MLP neurons of a small language model. Each row is named by its layer, matrix (down: output weights) and neuron, and shows model dimensions 0-191. Each number is 500 + 25 x the weight over its row's rms, rounded and kept within 0 to 999. Numbers have three digits each. A neuron's up and down rows have the sign that makes its largest values positive.
A block is one neuron, or neurons of one layer that tend to fire together. After each block is what it responds to, as a language model described it from the Wikipedia text at the highest values.

L4.down257:512471493464474515512508478503503477513444485503465509471507504479510503506509529504505527531548533554538514521494524489460512505524515504475507500472488553483466525549458493501517497514495518532475497563548510500543479548498489512496427522508490491431497477548492491502494487523463514526518514515487507546533509545500509525485507520517490495498510481494479499483518515502479506507537441466492494457457503511493519510482492536486482480524510506528545537520530501468506545494505525548540508489461491512475540527479537469484464504484466483514474511536489470506476509502495531522
L4.down373:503518500530560534517514499464460519487539469515512492493509521497533470482476514495483487512500500520503516511561488486497531428450559502493506494476466461502515494481500501497489449464528458549552492511530471503500483524536503489472469447467509506511495573497525544532501496500473528489442471540485449490515479531521545523508500481495501510502497516519472506464480471518484502503515494473486502492490495516513520510503493492501541480498518501498498525558471547492508493489527439517513508501500484521534541515546519505508511477489522498507493545529501506530491520487537522497
Responds to: Word-internal continuation pieces. Second word pieces that finish a word split after a short first piece, strongest for "ake" in take (to take, take place), also in pro-gram, to-ok and S-ay.

L6.down18:515514493492479462473503537480562470483509526498446513481487530494493498482449498489512471513527437490519501455459498525476463534485488513526474484551463495468489527511459521467557490509496501494528477492478486534478541518494522465482489499496505492507507530486493498522523458512506483481480501507483483509504544532497520455510498483495506519466497496496505476515505509505492462501484439483519506451467478493489531541510468481497502477479524483502548484441537487488472557496500505461556518528530491538506528498502469508438470501529501510497528511485480477467522491502506555504
L6.down119:504516489483506491503497508473482458464492476544422498524558502505479528472521504498504504485470499548541467502533512471542526512481508495524508488494476534535521437466462507461497525492525463475512464479492495468512512517493448502483504472437521501536526497479444510478524449527488494515505512533506536491498468507495487485510491506533538469489526484520526505543481486514534528471527478473479510499543506523532495460543509504494547520492510452542483480525485518475490513515488455480532510538485500505513509490495491534511476488491529473495479483476446478500480484497513473498
L6.down167:507502468504465548487519546487445475516494460489457463505469513544528489506466520498509533500499464511476460480528478466494474496494530526499517496500451498447483497512476558491479509556532510513520510469492488468501492484514546472493492504472488453513538499449499549464501557536495476544477523483460486489501530503476529508539484513479531516475513491468487490491501513468485506504493466526505510506513512477474534461505492532462458457518513477516481505507480531513486493558542457506505516465493498474513491498495486535524524499535467512520511529517501526527541488487504505521
L6.down184:493518490466488526484484501527529532483492472469454514530515504501489486483517486544540528506503471496506466512456481502508528492504476543476468466512501496458504529496510531519545536499510506500517506527454488492494524501469531598550509523506524529485483514439494512507487486483532490545474491513518482526467514522544482473543457522474486528472498478534525505466466527468486505523520519490493569463482510513538508465525499447482507523479492500497487514527501523500526491452484468474510511491507464517455476489470505482528459543509494490529509493495481473506476521502514491495
L6.down254:479469483506479458485478499470473512474512526521500527481490517490515491473480470513509442499499560535500500498492526475535510515467488463502475500476463427549518519534464483461536513505508493495518491498508499495482504515514519530500519486514527498492518511478526511505478540478518505520477505525502467478519495498536492514484520476506487537491488552515534527506461484548482506512470489471553452484522498484447544505506523517537457491462505495529501526496527514513480470451523508501518497534481490558506495480531503527445459476495481507442479515518453481532484471483460536509
L6.down390:477514508505507476511451476470467478458513509476458490497521568534514467472483509506531540526516459525501475512537503465459516501491528497529495499482489488578461498525502480487486553492510531547501511499472471465502496461477530490479476515504519515526511517480499542481519483456493487471506462517529491486486485487497527465534445491511518551492508483509510438517467504512468463509532483515475493456528511491537523481532533482509470484486462468502535516475469444498507480514511511508532481494463500482532472476512484515498489524507506464520537504493454477516499496494506511534
L6.down525:488492477482487490497468495523492473493467496481483523468512523470528468482480463484505490529510502519500487539537535499526483515551470509468488488536459514544492542479468514480476469541517487494496478507451530471478499545478487542475477481538480528503513534505534505480464457490516528558493505496536558494520496471502495487498492501458479509445448560511557496485512520502511507493497500515535523485480497535498536503505496530523484527494462469487459492498481521555483521503474475529542462533497501541516485473513473517474484478502510493498464506494463500478528446515491488489
L6.down585:515515511493477519486519488484510513476518515485497465489506526494512483493522498481496470529518483543485486486505525446484505529494543469521500549471512465533554486481477472501551491520552526469453540486481480529479475514519469482476538455505484489501504550509530507491491509425470471496530459453486508505521498463516463534500487514493481489557490469524493502493452527478530513474524509524528523529458507509453502484506483492494504505540491507543490477530453526519503507472488558529507489517545509485500461501533484504492507483507486471431507502509487523499492463514477495490
Responds to: Split common verb endings. Word-final pieces completing split common verbs, often in idioms, as in m-ake ends meet, t-aking over, p-ut on hold.

L6.down29:524472524464531507501517494476485454492512542514521485493506516518486551541489504498477524541498491481510494513516483537460508474458464470483498471499462493501469491470504518490495544510528476495524508431494542455518487502498489480502535518486463447498487483528482506483520551552488470509469515485484539544468476492499490506521510528532522490494519465447505512501510519501465540504489533459505473490519500518516529498498550508498488515489475499546530465485459523502504478523498502518468543509451530480465510473512561510485483481523500482500487511484518525502460565517499534462
L6.down58:522520519506516492457514514517471484499526506508516476493461514526510456520480497494520503472478509511474491530574496522478524500501513512461522528502514449512501535504469490540499467503480471472473435494471472504503519487538522513498484474468519532457519488524473493496466500497511469503534507497544520474519498464492513525548468505509498535513505495459486494507510483519474488498538465515525454522557487487476451486470533531537543483519476500498458499482487501501509528535500464479522501529492486454504468515529510512506501495521513449501483528430450520512552485549478495508
L6.down136:508476527519481489513486504463498517511522467535469552525482474486465566512509468532535520504502449506505524541485503454501521463505450505483486494501514489527495487512477503519478510465449506492463480491461486484515505502496493511481447529530487476526451511536523511459474510483538523504557531446523510524516514478470505521464528521513483527517476508492481507480474503456457503479489540475458494512503532523476530506483482469519496462493511524487467467507478546531522499512499483473487498547512475474492515505495501477506473551479505524459487530470497478535450511488508531523
L6.down141:504499510476493499465534500481503489484481472522553457491509508505524528496510505511524487520489467503504487496577541504482486452483509471491529500482491513471481506495475490497482480451485477509505485493499538486515495473499471571483514488501489486497496508484511479512454564460478477504495486473489493497530497477461525502489478500488438534496498503459534501487512530501512504496501514479493504527477481519479475517499477519470530445515508503426488518423446504518490524502489529497476510516518502538516510513500523494487441470526493491486483527539534526538519480431439519522
L6.down156:472527485479490490474514478471452534517477478539535513479486477502498523498489500508484511511501461449507476512515509457508464493532528511510446525491491479495490548485503514482524489482503500453482519524500541471524470534472483546506488527478527490506493513557443472468532482486524495490539507496451485504482495466527525506495473541482499512468495486485523500482503477518433528526496551521472527518490526510510579550561525500514538525540495507532540469510506487544511493492493473484501509524499506493523532482511492503507533447522505508530491508466495503488471486515485503534
L6.down422:498531502509445485535538515540498515483484482480461539490583485508514468486508543507516476494535482501490476480559521538499479523518516492486499515481496471470486482535525492463476471510503513519474518472500492472530496509520487533512516502516502519504480582512518510495469495518481521502488533504488497536506519492452535480492486482489512522509502559520537472478496489499465474499483491495494521496525523495510494486523517519513459517449524491533530471554463468528469434528502507480497483495431523478498498514495516489513490467469471514542492519506453512491461526516460476506
L6.down437:508498474459472481512516494486520562466485486501487497472513524472494506520528473478485533483568474505486513508503500502452496516495545490517459497484528515523515501505477483508463477523473476498481552490466490504486507512523526496512543494520528538516489582489500516527479497470489517520497552484497485527510502495467448478486478524522498488499472554528500503511525514508489462508503502474543496500494526496533537511553484473461520469508449476479461449503519483512470459478477498501493463528542517467511456495522518542525499495490455527500501550491504500476456459495524497517
L6.down558:545473480508548485471505501515510495478496532517430449513463532510465500479512446489494508494479472544474536477488485480473512500498506467476540516536505472519521463454545503515523473504529526472519484524486514482512525489509483490470500493506523531505472541527522500482468550515516489462512523464509489521506489522467468513475478485533515496471507453523511509492459495520479550512532498466479521500527518496516503487489520480474516477444504529514543523507423508498480503505499502484506527492488460504508479508510512489503500566521513484486469491527520456484449524516454485471
Responds to: Word-start fragments like under. Mostly the word under, as preposition or word start (underground, understand, under his command), plus mid-word pieces like Tenn|ess|ee, l|arg|er, into|xicated.

L6.down235:489447468468546503499460534474513498519460469520537541450496500503504493486528513460482480525453521478526488505527519491488548509509470471531487509513503487459510520533489529478521481487540508549487500515504514499524481472507484490501517492483550499484484512501533532513517511472538532511519475478492489472522484494505455460545476483478508500514504495526501536479500456528548510481507522433513476519510516473495523472526492540523548525494508509514521472524500543506461495496535494531533520496571492544472534481519518518541501487500496485478495489470495486522499453540529483467
L6.down248:500481533524499521543488479518474526536481485529478511488541476514490501510509496482464532546500485509458531479482475480509469463504502496552491513450486478544476497500522533475453488474484498538514523510534509522483450536502493458511498517497499510514486469498525520514502494515475499495509510521452466487480471516542516515549503457485500544519491477473514489474461476476491473518501481482518547508525479518498482505472497452518519487536475513516507485431497528492493456499484467491523553495471471454528489493568511495528491479536499504522497523497525506496491527516435486554
L6.down255:479525504495522521477484496466487535470455479468497480486525490551488522508463477521499465507558535468571483473495490483501501486491476502531514507501478517508490504522473479494474499499482502478460466514509493536480510527477549525483503534516516489502502487447503444500515568500472480484530448528512507508516504502466495535528524442494510511506488475486511510499462489491536532508485479513469479499508514485465514498517519500533482486557496494509529530526511473504507514533500471542533547445430534459485502469471503501479490470474540518482522494525501478524460510511481486477
L6.down300:547507469449506504481508519472490490484498541479550498488502526487505511468524501483536457469514491525508494498532473534484513498521480515511477502484481469441473501502516496530513511524488497525485492518513536458470519503471480487496440483448507490455529478551508521529508522536495534540542522460488482454509498487542502534523481552525501480472496506467489469526497465502491473485496524485447530513520510538520564524503552512516538475511478522479482500521455510519495478519507493486454506467499490480486543511470464556496519491504480507487501528529498492519476503495499459533
L6.down314:505522496503488534512538493526489490515470518450485472519503531537535514478487470534519479509526491529495462485497461497526498536532503501517473517490496541488493510536527491460517460481519502533522502476513473496499486495488538514497476510506511481456491471502506513489457530524463532496487498492474409500503464559527526487469527457506503488481503494481500465497535524518550485494501485498483521479494526496522451512488546503515497495483511495515485547534534554512506476529496493474504475531480493517529507480451553514468519501490475452453548533489484499462485475485441492484
L6.down320:490494473480541518512514493530472500513510510578501571478495487477483489495492534473514537506489541523463516507581518513523502531512513499483510506525501508502484517525495534480445498516519496573507472503496470472517462488556509525519491523512489487485483559511525501484510508512495505485491506482474477474509500468486463466491480514498487514538541498488460511507480457487494508466493513530522504501556514487504474454517455535541502483518496525506524520496464459469527490506525523515473550462454482504515528466486462498537510486484543502484508476522486468517482509490495466510
L6.down464:494521508516535499480512515514480531465548464498478522492507524487502472511487513529541528472514503508494480486506505454495446477505501477465476526483495506493504498502553476465503522458500559528493467549531469478485523488545481517519511517490474547513496450495490546495521511556487500526532479503472508472503482454512508516543532521489517542467480508497516459504534491482514493480490519491491509496505492506496565475500473482497500481465483503509479508571467547502459511515474504469487463513570495483488524494498492461516554486481500482480547493510494535475519474536503523479
L6.down583:492455484489469471489534482497526467468526536529504476524505498516499471480497485509468505495468531507525500527501462547510528543507472508476478497464492491523474506537461494487465462485530505521494488516478500532467447490504477522523460528451491518530491495501521529511492523526526510522498494497506486439506542489450513525473484559517475486508495513481467471493477517491493542502510531506516496491494522533492491547481493508484549519514490528460534540501518487546517532531483518541525469526488493492433505477475526499451482459511492454539474463521493485525465483472505481481
Responds to: Word-initial "tr" fragments. Opening piece "tr"/"r" of a split word whose ending comes next, as in true, trained, trucked; more weakly "have" and "first".

L4.down188:523550508519497506477474528486492533504518496485476535496550528547535508464588516523528485504458490518488470514522503514491503486503445516506488460499547501505496477489504484468505514494505465470502529506447496507500464503489446525519486478505519482507487528459499525527525508520498434527523528501508494488518531497494496530511474541506576494480535468498446489504516470494493541451501512518540488524513517516491506466494545512491551504485514468480466495526507500536508473487502493501518473516534464517485515504472464496534492491529541506472522505502507554530509476491492490526
L4.down612:529575478506493490506458499429479506520482499542487523507516523532520515477498474496523475504515497524494515502493479499458483536512480560514510473516498506494555464497509522512485528549495487469471567499480507493527488463500486484515504485493581520487517501467521445542562504552491483467527492534458495507495543496482498499522494527473505481509518470508499465459525480496509536505480517539507513528469498533462511525512500492461501533499475508546498488537474535536473498514558481468514480492506483514481499519490505498497516489519509487474457511494520487478486508520510500526
Responds to: Auxiliary have/has/had. The auxiliaries has, have, had right after a subject, usually before a past participle such as been or had, plus word pieces like inv-ol-untary and consid-ered.

L4.down448:488506502515465494518469484469469515511492459505463466527519516505528529473492519501492502535538501507528502506494459453547511511518522504519514528489481471529499497516553474518476482492482503552530521464504466527504497527516520493476518495488480510540498447533478504520502507507480504432499513500540493503506521449529487486465450521475483504518499538462497535469486463497541484503493495472491491520505495480487505482491519469513448509413497494509507505528518489467498505514519485556491482521484518569498479503547487504515468499480516505503511539479544473543496468530558509472
L4.down494:476489448483495493492519480524499498476440478521473484520484516485510508519468506506545461490523468464500509510485511521492473475516472479483466522500488484469486482496483489521518519494500461489460480513507502488501496484520435510504504476507463523525526510530503523560464509447567480502503485499512491439482507507560488495530446503489476524502471538509534523499502475486534501529501491534487542497527482477503446494469508446502503502460530488498468517495450470469480479506485476502477486508484476444529492471483445477497502540434497479494470506500517516506472464507491490479
Responds to: Mid-word verb stems. Middle pieces of split words, mostly verbs whose ending follows, such as cons-id-ered, invol-ved and c-red-ited; also "under" before ages, "by" after passives.

L2.down17:493495496469468494466474514485513465503494521508524482559607535448533497493508498465536511491482499486496502503506490552490505498490517483498515502493513538539514508464466508518486510531524464503497510481491504487536504507534501477513496476461454489500465534494486471487462506501513515512519514512499549513516554513526497465514523529468507494524481477529531492508525582517515482497547526500494479503510496504509499491486511519477486469483496515483493519535540493500511512492502555510500525455492570497497507545472481502510497495471500507445491451496544489507524553553514494502
L2.down30:495473453464534468504492515504479469550501502504479460519513479531500535516522485562474508473547492486487546521545503484471507541472506524558510515481505488518493494499476497463518523473517464509419495496502488506524496509523495514499473510498505506531518489543504513489511513489466549501507532519484450511503482512509484513491496517509534502503462522485465479514550513497461516490469484538515534475517498483480505471520483459519506531435490547523457548485485458482478536451527526499450526510504482480510503522504492530461505485525516481473459509455506490512515498497508517524
L2.down169:496491512466453512460501515483441467517531541453529492497529518512505488508505470534491513516481483525477508521532495467544481516525510521455499530526494500517458506444473446488537520545515513528519489516508478506494475479506494534528458499495515522515465499497508498471491532490507483524487486519475540476454520473531463486544492498492497488468485511459484531509440536465528459512462476530502511521517484536529494476492524484484499488503511463477464474514452544528516546510536523498523464498486491517546482512526484512497529526465478504497490522502490471483452530484517467499
L2.down320:561493515520478503511488536526463466487471542525465520482487496529500509459492491487485486474486507526492492514486523544504464541549437514505507518509490535503457468511492468516527475521569505504519522455522477482488500532527506479493481508483494471501470500489480521474429526530514529529494550478462475498505475500507516502442518504458486488513507467488510470478500512485474518460472497493450484493508487511484459511478497518470457488486480499522465532485480486486522535545484543468473484472519494440557498531492463521467486512503517482492485516483504525514513508515480507516
Responds to: Mid-word continuation fragments. Short word-piece fragments completing a common word already begun, especially -ed endings and inner pieces like it, e, l: Her-it-age, dep-l-oyed, includ-ed.

L2.down71:516449476442505502506505484474487478518497504502500520532452480500496526511533523481477503495454458486521503489531501522515534510451449467506512477486496497494463531477531510507554516493479497490484507489504511501502523530481518453501480459512502555523506461465510516483506481496523489485517503478514515526520480522522508459475476550518477533499521513517520511489480536476577490499525492544513485524515525514486495516529452557490521508459483495508526531482504497516532552516494437534483469470514516528464516491474468484491499477508490509476484464509489442516521430515512511503
L2.down184:479539467460493522520527478541476502478510487473495515479497470487530539498535507498538490537504521522545471488498481474522505509514542532495549477494454466484487487484509484528517492543474544510487497486451524474505499505495575467467466521517526530520495502467489518484455490485459503496505486489478517537533501505546528509469503494488482537493527433505498513520503516510478500478508526525521493534531442511510506484533500491534450486511504534479480519492484518451547498519504494525489470521497498538494470490498475486467500549484485504540506477515568483481494524515496483453
L2.down366:538505499538526474482460486521537506511519486465506492508476517484462453476499532537476474454475471560493511529544481496538476526496538512468543503525511508538515491479511466483527456491520473533495535490528535508507457500490492505541479470466501533496485473568496511481467470536506493504525474463511488492483515499521494528511522510477461475465506499472432504453496497493497524519504468537503522521512528483476540485489494519498510485514533524487473512514532476515507518464482518497536498532460518555480454476495473490481480520533537523497496498524485502515450508501516488491
L2.down522:502488485497481474510481495504503504469506447519521517494537494541509507488503511485486517488526530476498455509431517499482517492462501482505496515493453492520474448520467485507508491487485503559493556497477484527480490455473526489507523526528487433510508499519495573531492508490488484460527533478506504524485488501507561512514513480520501561487536494492489516476484522515465529503534479535483493498451453488508512456505496506495524479523498509532498526459471496484479489499469457520470462464506500522501466471484520507534455504494500531532553493563499514521479520487523537508
Responds to: Word piece after initial letter. Short word pieces that come right after a word's first letter or two, such as D-es-cription, v-is-it, k-ept, unk-n-own.

L2.down63:500452476493487511476473493475551513474510504507454497550528476487484525492510460512490498510494493513481489523499528510464487501467451484542493480499487514485451479476521484531489538493462535479497494535438534533484501526548518563540491516493549501459538474471481487479506473479485495521506549517525532514522490457501545491505482494487499473491506447507532513470517497499527519480508543482515476479460520467519497476520486541496499529535540460481522518502488457509514520509497507493466504449475495518510508500517487448489486453525499535477484485471487481549490508478527501519
L2.down65:527500485501531480535511533518502456494480486531470542498503501497543514492515467527512488515497504525478488503531535497479516511559511472495472481481496437542494467511497528543533520499506484481515540509479530533494522541489478507441489490491541458487482513538549495478487509521492466477505509470482474514506497544490491549520466512484485555489533510506478477476499535502509475485472470497535530494492535460473539528547450457439503513543480468496481480467460480484464508526547462517519462499482488492455495521500495513502502492479509504513501492523509504509486493494500468539
L2.down411:567500525465481461497453520514471465453482513518479501509489497502483490510519499497556513497477463480535492502492533490487512491450513518535507513526482473509468452489481540544496503498496514502500518484478495489458561490472485507521517467472526454482534503471474554526479495526491494531491505488503525496535492461467517477476485495478507508485512519545462488479484486478512486542529479491546472511478494490504519494540521529521535479540485517507445483497519447517466534524552423493490514537548498536490540527485502519533496521496495502515501495500518518504492478490513480482
L2.down483:498568473517491488526492509485484473487444478497471519515502520455468500501504526517512519534494518470487481503436538519483483435487513482526501461513485491480526447503539503516529470518506483478500478499486497550472487513464460512519529494519541493493525480509554511475508519510485529490524498497459481472520487501497533468528525468479534551556495490500501492512476496538509472532468511465453481480488468484482486506523519503470510494497504533482520497481481539496462503517454459498554514528521492444511484527512486501467534501510495483566481475496487487481495487478493462519
Responds to: Perfect-tense auxiliary have. Auxiliary have/has/had introducing a past participle, especially perfect infinitives after to or modals (to have been, may have originated); also mid-word fragments like -ing, att, end.